{"n_kv_head": 2, "head_dim": 64, "vocab_size": 1542, "norm": "layernorm", "norm_place": "pre", "positions": "learned", "tie_embeddings": true, "init": "normal", "lr_head": 0.00671, "grad_clip": 0.5, "batch_tokens": 32768, "seq_len": 512, "doc_mask": false}
MLP neurons of a small language model. Each row is named by its layer, matrix (up: input weights; down: output weights) and neuron, and shows model dimensions 0-127. Each number is 128 + 32 x the weight over its row's rms, rounded and kept within 0 to 255. Numbers have three digits each.
Before each neuron's rows, "fires after" lists the tokens most often just before its 100 highest values on Wikipedia text that the model never trained on; "fires before" lists the tokens most often just after its 100 highest values on Wikipedia text that the model never trained on.

fires after: "1", " ", "9", "0", "€", "–"
fires before: "9", "5", "8", "2", "4", "6"
L13.up123:101115157153146134113131148172059172135162131109108135145111125166124109142127171132160078174104116091114117148143161098117153085144100105152131083134125129102125182068183210139100078082133095151127127093179132152079159154106112113165153076169092128146042139124083152118111142149045101199168158148084121138085152118136094089129116158192098112147149154181115103134140067080139164205129
L13.down123:137158154117101144160116139109214133187106114117115104211121113104166141151095120137078143154123113166171062135068055090111167067146146162143093115146103080163139102173097105108140147115139123099137090170141110147106140075141193106119135111162164114099131158104141171156136076118172148079067131117184145176172127116142164160161080168147126124070146069121169076146139158141089093142174

fires after: " =", "\n"
fires before: "\n", "A", "S", "R", "V"
L2.up278:163112143132145109120047100158142130143169127180100129113103134126104202151130145172136121119130105162090130143140159080087126121143098164164144111103084174137112197176051082128167111133146120137115108139139130087103172216138197126123143124121102138094067129098164094133126132142119139087135162100106140113186145149076175043116162112096190145128132166092073114134160090141108190208140
L2.down278:210100153144117127110076162133094170162125133116067160105128131157155135121092114143173132114200102129148089159135137192177149090135128063133124136128126105192150088105103149114175143110132111124130096112102139066144125145126127147138089108092165120100106131099156111188101179149072155079152097105134152107122126171125075117217099126134139132153149127086133113117053134109108109087101

fires after: " =", "\n", " rem", " cons", "ent"
fires before: "\n", "A", "ly", "er", "S"
L2.up175:178111094152143068142091139136093097145149111158144083136116123097161159153226119166162170065122096123123151071143052159141133087136104119158090116112076188130136171139135124091201113128121175094170140161122189149103109131165152083098115068098134174112127072130125139143134101084156087134089141120152105154102158120162154097112128164148120108156144143145148135147179145115155176218144
L2.down175:184117067194125069147136108104099177109142137116122159163103121129117128118095149152158130117145093168117117153170153155084195199148148080117116097124132127149145175099104142099106178119197101118108111137160172031155105120178084081113116130099119141160179101071146131129121131176145127094121160127105125102183138056115142108194080169155145112108129114134135161140084131139144196167097

fires after: "0", "1", " ", "3", "5", "2"
fires before: " ", " |", "\n"
L6.up360:129122079106080110121180144129145165107172197139153093092176083095142148152130126090089196220140151151108107131150117104143104162117095077151123081106131160142177108156133104086127077072148112094078149090110114159150123114152115155102124142101115103161173176142104126157078140144093148105100094154125145098083198144129133095119143154174130090099131074117118156141098200102127112140089
L6.down360:109113127065083108147157099090150188103128173097131097119140096142180122184113179151151162171098123157093111134088143107189154109052114080188078184165093114109151109117142191162170103130160101162098070126126137101151137138163082123094148088131062149193099162153102122151077101125118099137170132205116085130151177135131180153154117090130119154145080110140110074175146150100107136100071

fires after: "0", "9", "3", "8", "5", "4"
fires before: " |", "\n", ")", " ", " US", " was"
L2.up936:125138062177153108180078033145147141122124125133155117149093145077123192154155136120153133108131114130091122145182100043094147149137098095112117120147120137178153132179149130110119117095173163157089127094118098120122096069127123142143104157164142123147105122156186105189134116096095189135115148128169166118110198154112120068041132175134111131151125099074130140177104135106121078142182
L2.down936:140136174076122164126106148192160113112066136126154105144206082114177134125167199118124127137159061139155168077132103087128126147145152131155169136090123158096117116149138073108178103129088171092124095162125093160129093101146101181114140094108147108094072078128135119135173097126090190089136149135131069123099133190160112089171109157124120190073101110111078163129109126090100157076198

fires after: "2", "^", "s", " rem", " S", " ass"
fires before: "1", "2", "0", "t", "s"
L9.up366:168117128100184203094111100133079133101072127134149118167080117145055138130080075146184142140144130092087168138106127146148120168085141147093089120123113162166100163066138159096109125146163136159140109145058124161133140117174131145123126108098048133142116118103115094170152178143137124103124115182189143130132110139146093076119108208150109129155150115074180106143096151164170121186070
L9.down366:149148084108129100186114131124136122114083154166147121137180119164143137161122087131168092138174136130123108035122146099149149124148207167148150116159157171093103082081168099038066120161124118159147134144167123149154072125125168192117087149202072140103157141107127118177107074148127103187090097097124129107125094182084128108107125145120114118169139081123153128130150130100122158108135

fires after: "2", "==", " |", "-", " Pro"
fires before: "1", "0", "2", "our", "arly", "ess"
L12.up834:178124136195119114122168178144112172130118169138133090176150141131136112153102152160197083090076152119109127116133134136111123140084151155098082158128188124092070108095098160182165142144058193100144120108108142134153135130182125122092066205146081096114108101169075084076176181096116126158124105094091138078097167154149145119113122091125093145172164096154106108118132113191132097087083
L12.down834:152176141096142129142114143130135063161070082104097108129184194156080164110143134057143126164148072097159120088148106131141155181043124130171119163124098123180111106118111138084096194180146154121127105156144149126086112115122140089112154124171180112121107152144091112071092133174146128184072162170093087184112115152110071108168111141152154133138122052123150106145035141162089135124105

fires after: " ", " |", "1"
fires before: "–", ".", "1", " |", "0", "2"
L13.up590:131097117107126120125098101144157144084140157146174070135138142130133119098129137124105108120073122117143138136166103072121143169085115150084071122191119150159168127168161076168120109097155159108094143113124088083068131144123057143086100159107150182102143050105082175122077125162125145191154115158127120214141111110064154145064128108138114127063148076122148140159080167169149133132106
L13.down590:115178119190169117133196148134103115132163130102120107088071101210124103093178075161118091204149185069146153084132063174171177126139090151147104081139162159125134089088137102177136077161093123126171191119093182095161116156150102084113100114122131137097153130149136127138067097131108133183131139119128097124144099107107104163125174104181149126115164077112164117139126129101098149175109

fires after: "2"
fires before: "0", "2", "1"
L9.up816:150071168156119150089128113144138114137145122113171081160113092157146106128182046137163107169116119100129142128183097121127113157105160137067091145103094124112162098125167100103132147177110183138144157105147100122151138135135133094071121149060123083148115122152061121212114192131084125170108154121131187102080152107115145130112158139165096134118171162186133189201121100114212139117103
L9.down816:178086097094162129147154145079122090159084135148098169181067162112111143152096129136142171182117149137147075127138110163118145144080115143119127215151095082144144124119114071165082095172151103110113149174148153189076123131087097130137164109191108107151117131131091135139142114166168109171135121153172140105144120089140118090124133106085154102117099087110104184226115140141158114151100

fires after: "–", "0", "9", " ", "ot", "1"
fires before: "8", "7", "9", "6", "5", "0"
L17.up340:126106100175124129144147127113102141139155134082135063135081101104135125111139200078122159149127093129149107136127186137169142160161116140164093171130158088085163149105087096125145155133136116128105137046143162065068116146154133134128127129143132080148107113154212127137186126151144076098139154138088058107118138089181108078129125080112130080143110205126105151143162132093139133165132
L17.down340:069128093146105080103170193123118061116111135069138195093129098110148166135127201118102154169121067087112104116132152116201172188117052152168078147136146119133134169121107140105129169066172094168163120124140120096097098130152069099124125154164110124140105197142077100096169179152155081144182118152065087153143127091151122110110116169119139128102137085107074184164119144145134101129132

fires after: " |", " an", " o", " the", ",", " c"
fires before: "|", "oun", "ur", "ong", "am"
L17.up97:095114138094113175134134136137135092123092143130140126095111165125125061115127147107119118120121156180112127151168068165143171079105142134090137100119139039156098126134091191203125168148111128115113118112171111168118204129056115135124130143057115164112084106144100110179182106071129094166119181080149188140105123158076157108116166076213157159156157089167133104111188134110097153199122
L17.down97:108146127117132176176158135124125114157192149165087097126103109092121118138118141171124117197147197042133141121147175110172120097170085152094087074112085156083130120081160150130147087117134116161091093176120070146143122060145133122149136142127144091124138099168093096185110152154095128114131166077107211133162113103167122139110083169120096139152178143173145146185109094097117156143137

fires after: " =", "\n", ")", "ic", "ian"
fires before: "\n", "A", "S", "1"
L2.up770:184146162149086053151093090133109103097118084132177082134162092112124117113104163128119140147185178160164088133213104146173174091150112180144155157085140178149097154130054067099141089111174129137137175173074165158147084119118138092092117135164086161074137135164152124091171113186124163181115132137109153127159147143131117090123122112089113103089124097136103110097126111158114161155159
L2.down770:160127108102102106125174108149127094133123192165115216139140121129119136139117163087133165127143103150142174164180145148082167101157088113070067175140071092146078156166060159120070112136119126117121116136107130108106120157133120141103120120119167183157096163147139079159070138105147111090113122079192174107091071103118160083096153090094142133185144141100106142135132098196158162196043

fires after: " =", "\n", ")", " World"
fires before: "\n", "A", "ampionship"
L2.up36:154095074112109096161111158149089110128045147165148069148115152097125081133151151131102081112138094165131124135169146125102143116100152144131116091139137183160084151160102113190146111104183101171161150126113119112156114130184144130091104102159130142108177149154099064106095139200140188143033191208129139133094117115111122098107141072165147125137174178104096149094137144162123142189112
L2.down36:158139136124112106155114074113098063081103106129090120087052191170166121076093105123105127107178083154123106121115154145174097152167113097113165083104175112140127137158140128149057115112128087142165173116103115130115192138153101096090067155140146144147103130127165095130079160153100153088144148113182185099155143199085152137161139136087160088146083102137139156088161156106118169108110

fires after: ",", " June", " April", " November"
fires before: "2", "1"
L17.up747:170120063159171133082190109113166182105120153108151086130150122109085154161069080131117112119189122141113069111107140161092118162080162127073138087096136127118120089152139073052100113115071136204079092091136119157168101159108133139100078122121100141130145161120098097174125212131118119125158091132194169140160154150188147161100100122135092097188161119099149128152117158101129113090150
L17.down747:137064172092157171196129152148113196149065110092081057075075125141128130133186125168119085129090086116144164102090115137125125112178124146128124155112172150118111098122101135163123106171153148147159223110078176141111161101147126139145141094142147149137170172179123171109050110145137152116167135146111151096076135077128122112103178125150168110138131144158147156178113109099048077124078

fires after: " ", "1", "le", "v"
fires before: "0", "9", "8", ","
L12.up82:154170095158171074131100123108128134172143167143173112153154096151164181174098091088145166097116107125090089127130124163131167145108050131132076130044106144082132190186121096200191105052132088155074177132130162116111109166150152100200114110113108150096128137098110151140141155128144125141192157149135095139112121139141139116121064140152137088189205054107158126159141118123133106126209
L12.down82:193163159134133119147120105163081124132140121147145111057064079085114143064157135137115096142142103104128209095124124117091194128135210103130162151111117186173139085131097092175137067144159105134135161105132122157118119152137041116135172131110144173112183128123157155068134139089159142130174095072103153120101084123118087127120114219148153095092084134153093122168148178136142069157118

fires after: " ", "-"
fires before: "0", "9", "1", "2"
L17.up958:179146135053146157145136120108154129101089159146119140161098163137114155199088086074141090157191046118133106151143121125151163130103075155182084096095166114054106143120096159109166128075100159132095147094142103153112184101203114133094126091144144096113152185155095088168134097150164084131106138108134152144149125158062171106146095096151133142157156076062116095078113137150100141113141
L17.down958:160129093133099143108136215124114106113102118117177144138118144154116138147163116115176078098138105163108113112150113129127104110105143183170135124036141168153131175096065131031083102172196131117112167142154150160088112112149199146078140129156129126195132130110133135038145184115193131125140096168130145123127122063108147103134175094130109120150198109119125143154135135125142113143107

fires after: "–", "|", " ", "at", " S"
fires before: "8", "1", "9", " |", "6", "7"
L17.up944:112167149238129097134107136112152094110185111101115107141114090180138060144120143088199211108108140147120106072127125091106061103114162172152118102179103077079127162089101150116141151111149157091105092135074146114137093115118107168130128157139089106168117125130047154142137143157086148103134117156133062123112132171169138174122107136084164130094105170145149182069160153167195145111115
L17.down944:112101143135059082076171075148104120190124124150109092112167127141130170131148124127118130094100179089128131126113164165146180133165122178105159114094172140136111102157156134072143115112121095054095104143150171163078112142167069048101126171144147122127150109119114113124135105118182122084126111048156138172161076168136147065103125137142172166101152122081078095175128108119192102158155

fires after: " ", " b", " B"
fires before: "0", "9", "ther", "ok", "k", "ad"
L9.up628:106091152136092097139083135092111138171131081166137146201094116216135153090128146101175086104149173180140108188105168107154189157131161123173098173132155133121142152127176152148125176109106103095105128062181133134131160103135089093118121100113162096126132140088066089112118154164134112133138111121183122134169142204128163121123085128148161140143123141138146110159155087121158074163155
L9.down628:139142083129102163109176177104110103113124151154127155128065177102115105092157159102139135157089154124153142135117141074163138185168139161130125126139137144124146112172059069123046138116053112157143116059075147080122149166134154108108208154072144136119141149094129140122170153157138115149098149138113153120060119173034154119095177139113136137179188083167152086163108115128104168129163

fires after: "2", ",", " ", " in", " bec", "b"
fires before: "2", "0", "1", "use", "9", "il"
L13.up471:154124136096126109104091185147154070170121151212143113213129032142133077143150146127108142149139141132107074130121096110185135145116127146090162132098148137122130169144110165125163150152150087148152136107099059165142146126127099120148112120075109127107080115130152050123147124135163123139092126101094178152140102139159113125104071141116108098174131085136190103219100157099126130146180
L13.down471:125123158154147163125154078161119124130079113153109152114133135141023140094157126135103146108120177073148141101140113167136150168096100153192160121133140133134215083139095163095099148143091118124112070141155137157185085135141120130139147080127127116120155114143134138020131173145154067107159136157124140051107123160104115125077146144198135090150121118138175109048118149156096126134101